{"n_layer": 11, "n_head": 2, "vocab_size": 2048, "activation": "geglu", "bias": "none", "tie_embeddings": false, "init_std_qkv": 0.0201, "init_std_down": 0.0, "lr_mult_o": 3.0, "lr_head": 0.00551, "decay_fraction": 1.0, "final_lr_fraction": 0.02, "train_tokens": 848200000}
MLP neurons of a small language model. Each row is named by its layer, matrix (gate and up: input weights) and neuron, and shows model dimensions 80-271. Each number is 128 + 24 x the weight over its row's rms, rounded and kept within 0 to 255. Numbers have three digits each. A neuron's up and down rows have the sign that makes its largest values positive.
Before each neuron's rows, "fires in" lists the words (lower case) most often at its 100 highest values on Wikipedia text that the model never trained on.

fires in: "later", "then", "little", "late", "eventually"
L2.gate990:106164119118116108134077116124099084099105159116123114121105136132142096141130110129158131172122156080150143137104105092136169137107121117130132131179142130094116134168129093124124171126136182187184121127097149108173137079134094142139097140114109117116142116130084103118165112102148100123162094131126123140132100162159119128114127122094106123112145092137144101133109155146096141143155162126123130116122148167141108121085159118123094101146114135127127137103122127094136116150106127153155088140124120116131094109152111190099147128176142118151101138163146132129094126147129121145
L2.up990:115130116110128142118142136135124089138104130089122108129159149135136127101099107158146141119173115129141102122080106092075150107105135167098118154129138155151132160143101152107141143090146124139145095113164127150132132116152112100084143144109134091131151118148082140141145115133148161148160102125159085139114091110123110126129179149043080096136126141147140072107137122156155115108170148108123140157141118144153094116129128130107125121109132146140100134142148116136141164114124128160113127179115120152138117117090111127137148113176160121163093129137137120125133121111123132131

fires in: "act", "league", "active", "actress", "division", "pacific"
L2.gate1387:159173108123102154112137145146119144138115088134139141137142106109128162139098148122144102139129127081123126157166136117156139114081149127149103139145134101154131113136111146095141157142169129147118142104120146096108109158118139115123141164143174159163168121161088105117150158171116100122122111139110084115085092151105123101116135126122073085152094090076148104064119103113143139139135128109117116139174073136153083122142123154089133115090153136119138152176143136130160157119153137114115110151126090139120126182123131117147083145135143078111117109164075120113138165122189127134
L2.up1387:171121106087102100110162151140127125141145132153108151154145127120124146114152177090125131168080095160128092113135174144140115161109150135132068164137117099083072115101131133104132148195147158108162169108128157091115125122126161132112098171116137093136172129116161099179145163163116123102137151121120146109095126151130145099131134110128110136096109097081125122058101120137130104110108159131148131117133126106160142146120138135114140143135142103111121177127143127154114134141148127121108122134118139132152117100104129133136150133139069114139089105143102158116125124100162154108

fires in: "that", "announced", "website", "stated", "webster", "said"
L5.gate701:172158143102153142127107116151140129122110143140105106119101115102136108171126128123100104121141134128152124085155077094157135155153112113118133123130143133149124109144174103097139132157137137120160138143146118153103152148125147076128068086159113122151137121121150129137106151144174154115118131078146106138143121171138166136100117088125139128124178117138137157144095142113142086183152130137194096151097161114155131135163125127090139109160138131123113130125146133112154125112112158105168130092111090146116107152128086119175136101097125115120101124116156176118117110134123157186
L5.up701:118151140111138138092113142115154149090138131091068149114119143125130142092140106131081122090138128101134125119133114067132124154155165140130136142136161158147172110109179160104131108143114148119125094118138097078101085177125138129121087109123149132142104072129132122127106106117118129105122148132126095141089106140124175164147118073113144114141122131130149177133141121078124096155169112110171117131108131120135159156152130132113117154150133118122083146153105130092113128128143146116124116133083147157153110144126119137155155110069101130099110097122152167156116113122123164164

fires in: "james", "david", "william", "anthony", "henry", "alexander"
L2.gate46:153098117149106136148135128128106104103097137125106136112108132082132134140145090160122106157115109126145130069150115170141132073128141145142139116143117145121094121134134123097131123098170115108081099123093111112101101117106081120139123130145184118170123135129129112119140128184101132082151082143120131122101115098135107055107129129114112136147175158116111089102146122164114148103150148139114165133135109137145150143114180098155119165142158105132097136135130170160134160107135107147113119146113128136133096139129153081164143171116137078144089113148140128122161141114132171095
L2.up46:154100147102136128137079112116115161167105122169092148090111085095129126126116140147091092153110181127117110068160131126099119121144133101109160102140104125091145087159124120165146109121091140101152092111132115103175125133135145131146149146114096131157130120120160114111152133133189157122132116094131173090123138110117158177185187120108111086221130159164116085122130138110112147131084136136111178157116135132122110156124113145127103141118153146167081111139142142131125075143098142084122152148126156113095126108133141142099148148127150113121124107124154135121136137167106149123

fires in: "following", "since", "until", "after", "once"
L3.gate685:129123107145116210148146121078174141150182112072110088134139136138061141143164158126098119142187118121112157099139139148115163089162129081141104121167115097142139103104099136161129145133139098133175124139122123154110179108162157129102148128086130118161104144098113138126126131154113126123160152117129139138135158156126158112070130105113155143148139146166121162108103086118148138095149139160073118131140089113106130151137122153112108135183084114106130122131089125115122101152108093137155130109140143123124086137115102098115158118127135160111140146136137146127121114157153146162
L3.up685:109124124134093141144129149109117170136164121107114136114127130128103118095123155115118129149135132123150113146101112151130131122165091102132167152130142140133192130115114100134153150132160143142162136122136116104127189117170119145102127146149133159132122133128120125141137097139067140099146112146127169162126109145126155139189143100077121109125103147153106129141138134171112146107108148156156092144156131116105073127114161132150164095116192123121174135155111111150114152144133108154114154131143158082093091096142127143150093148098128098133146151164135134090114117156160128097

fires in: "is", "has", "25"
L5.gate7:118168088127139095108106150166148129159106129144140155109131155113112124123143108107166117080162122134131130111139111149123125096108173128058116119101166127130166130151129141097158147126139130110108097129146150149152109139117114124126135111129109135059113088129128153129151132153126153159117097134127130121099084139098066111159135152155152130092123131144133158152090124154161131148133115153138139161113120116099094120122104133110110132112114141164111109128164111127133081096097118098081145100117178076092156134141134161136130073145117109135152132177167074167092177130121165128
L5.up7:123135120134131104123126117096125145113127117151157121133107119101121091157144105126123124120163085103080112089110191132137138110114176154133077133130145093119152156138147143149145156101117095143113106149086129162122104125114101082110155112127178112098111088089103088091151155115131097125177099139126142118144113168095107136100128175146135085112136146148117127147103087126113133137145132128139143109129134134138111131075151125117106135112117118153125116171127118146129096140137091114122142148142131105111161151126119139136115128104157090120103162165126093150138106078153178160

fires in: "republican", "democrats", "democratic", "conservative", "liberal"
L2.gate345:122166126155142110145098059133123125160162151090137096156138153204138094109114098107119150143102142126143122098117133128144153120144090149110131114123180152156131126207087101110164106137080116122175112140128125135131129166115095095090124159140105138134157112135148113121128138095099111114125101151133135124111090094161084115143127149126120127099105094105140127119167099101116069158117122148121099085115164118124122107116119135121118122129139128082128124140157122101105088126120103107141156144075148084111116105137146084138114122102184138110122139098132113083119092102160171162
L2.up345:152109128117089145097143124145144171122170104119072121107134156126110173137101129158139165146093168130131126139131112164119102141112178124157081192123104103123145111148166110133142112118130138110131113109120153141123129138133143128110124117068121147113146154152085133102126102147106086168170149109124120119155169132143171125108158076106159116123107117067098151108101096095154071111102159082121128118099137101158125130133156111149135139153104119125143132141120117151168141140113093137153157090103128102105109125073131161119106107104087160117121129087109123112102076131128111137

fires in: "can", "may", "could", "should", "would", "did"
L2.gate1171:123123137095138134142141112119131086104117134088138159138100158119148126070127089106110147104149116147151141093134101089160121117131109083112134160136138153056174172113123150158095155134115119151089127150113124162126176112135135135113120105144152111137118137084128143126116090106102150102081144176142138108072141087138130108169116101118136120136114164159119152146115124128130095172146129161089159155176129106151106136137150124135174111127122146117135135155132117129140123149147113151105123143119107158113112099140130131159116111122150128124148082117112140123133109115142107151
L2.up1171:144111131139117132095178094146118129102120140122118175171094168127117075101132087115081133153130116122110125089105103121142118195102137089122110133122138141107139191128154124137082145134121122143113118109108155175098148105096111110102135143147181130130114107119138114162173114137098123116151150154116133121138132111125122125147114087127106109120102107167112139140118094099091155188139144156136152144165145089143102119096115142185169116121121121120112133153113128155147127151136137135122156145102153133118085102112184131154150127139140139155149126108149148156132134136143116119

fires in: "she", "there", "he", "some", "by", "for"
L2.gate621:075130125134114120148109137154117176139128165169121132117146103115127120145127080138110082078156170120139113078155136089115142139136152107141156124173093147146178154127136112121111169113120142123129129158118145090131136142149142102138172134142088139137110096158107140119137117080118142121101095147078135153118138105185131109161116125132112108130111103114122109127081121133132135137162127163156096116152145113149147115105125135169049142140136135143147128140143112149124148071124097137122127166114072088084122145168108165149127122163159119107177073166148167120102143110170123134
L2.up621:124120093112108093140106121112119140119133125192151121130066113152159119117089116136110116127147132107156150107109117154089113148127100107119141085136132146087112106140127159169119132128140086093097119159125139163117137102148140113129144137138169134103118127136116120142119102132123148135175164112116196104113143166123160116149127104150140116092129113105175128155112102128132133121142141141155124126114140102110099142143135149127159160073099095132125063114107158144157118108130119144121095079125169156125113091120175111111129178147122113088127165093132148171109101134100127107

fires in: "was", "of", "is", "the", "were", "piece"
L7.gate167:142112095102132120112144131147127183150090129184087095172124133140140128112144133166106104139126136118110131134148114137081147156135132157145135154143104131118157113093124123145146118089156145160109112125133156127097158133118132161142121086142178101138114139114142147142170145105098120164088111153091107093120114136137119181107134162167132169114109153115106133127109160168111111104100121138194101132114144114142118118160129132106120119108126102140119169105148091183119138158158107144143133140156115115137108182150121131166136135127144109140161122147125106086093115111121162144
L7.up167:149097102078115124123089118149175091103167080130100108136131101102113111130116143097122150117087080109094089100097159153187129114134132163124139155121161149106105123095153125111148107130151142148136128132139156168100148092128138149104119097144112113151126147098127139128153137082140160169106127089112141097126134088137167127118153137163118126138121146126129127135097150135093129162142141152129179130122121098153127130124127112139126114127102121134108115108175131109180135152165115103111146146112150136135098159082137148165129134165103166193127131171134103128111096104151086103

fires in: "is", "was"
L7.gate726:173122127094090160105144138125134181138082156135096138104127155098095117138109155135138094167102124170133154114101136132148136125144145125092139109133142126150132127154113087109126168119144109094101146135119129151133132173168178132138126097139163135067140109100099138124117119125154126090133106061106105136125152120114130167164131127114154121148133150110120132150129093115085079124079141137096138101128131127116095104121128152137088166088106141148117129143111104132123102181155132150108181084161113127113077121121135152150141129080109081099113108086133133116131094117147099097
L7.up726:104131158135127141142123150109153139133106115168157147160155125135137142133106144134101079125115158100176152140159143115157151077102129119075148102091117136115103141155110111147130148136134135075170159125102148132139180133177172137126075135088079126054127137129132164123125082112147152101176118136127072130134175106172109106128128134141119124102170071153137145074153137173143116136167113141181171141116121093162144127149111074163077130118130145176158133106145123131152136129168105117153123123139135143163139126134145120074177138133108139141127139141148136131102103097103153131

fires in: "michael", "ugandan", "simulators", "simulator", "uganda", "heavy"
L3.gate302:109123146114114086135154144089131108143114117128078099140114144085124104093106134119139114148162133127109135129153142122141149081152094099142136113117133122127148161137162131153152133152073170083136166145131140068170176111161146124136138146165101075068148131096141103120088128136107135140123141121092152148149136125107097109095145098158094146181110130166133080149132104128114135109165135175147141087103098106140145136109096154140123103129160137147105120128113168131132109142111130159122068121116179130105140140139108104159106125140112108099096121173139151128126126173092113128
L3.up302:093161145140163098102127129127146112145141133114119111179119120119098170136121097114148162172142127146094130117151125144122092111143122134148103137118104170137154172159134102111123129134155150150152140099116120112125185103146120119136106105141118130105099152127158141117079104135158143137117108153098126111122118117107139131100139142127128135130100191079138144123111114136136131105196108170084139092164111141086119111138102135131176158118122135161120130132105132135132119146164089171101129128127134129127145131136131117161109168160106111164155125139114149093104156151142126148

fires in: "liga", "lost", "line", "lone", "lennie", "lachenal"
L2.gate563:145137168154094116132132134121129117128117097119100119119116123071124127144149167116125132152114138112118140125155132122099143127103092170076133120130167159203108159143135127103142170111105093095164157147123079098151126136130133128134091101134122133145139133113104129145137118176106105114162084147116128096155148099090150131099163118128107130087126098138107117117077135158141115138127159152092134123123142169114104099129162127125135100146086187123127169126132104095114123117123142135122134135145134119103099118110119081126165082134153081142110191145111100158110091143133158128
L2.up563:162137109137122110140137159136114170137120107067171105163101111133146126144107132143127127112118111118100147142119129108151141085100131113150165130116144103138154149082129102133112134101135157080105150140112112133162083131076123118114161118147108116130124127112171128143167170139142138165130137132125119150132154130155102126085146103114129201127130139154160115115116160117166113131106118149126110113139125094109124167133146135155122149128180138165120136110159166194133153136141072166138137148121123166112111154131128165141131100147085135122155148129173153133148165115091128157

fires in: "by"
L7.gate66:086108122130127173116102108125111112145075112187102127137144127051136106133162110120112151124101114123122102164152108093151139100085131131136115156153159124117164179131114081196140169110094122135125168126124125171109161122099125130167122126144102103131142163111125072101136144126110107099115127122137135147136123181156128187143145088160137134056082137131092129109129136161131151147156139122142154155142122095125136133145122133115117131087143144152139101123116133148137122147162147149134108115122138149105144138126120140118089121125128086116163174107123132209098128102122191132
L7.up66:131138130113135116146116122096137112152159112153117139128121161123113124150105106109083107166101107158174101137095064159079118126114112160164123122111130114070120110152117128117083199141114120123117122096124119129109110149139110127138104091159145081122092160138136114091079106115159169134160108137118138123103118153150152152115128161115129114126134133158154146091154118130140135173095119120136128086159121124153098144122101181157119151110129165144140109169161116123126123156130122117102117139161136124100148097178143118079131096082145096131168116122086103139110128106167161091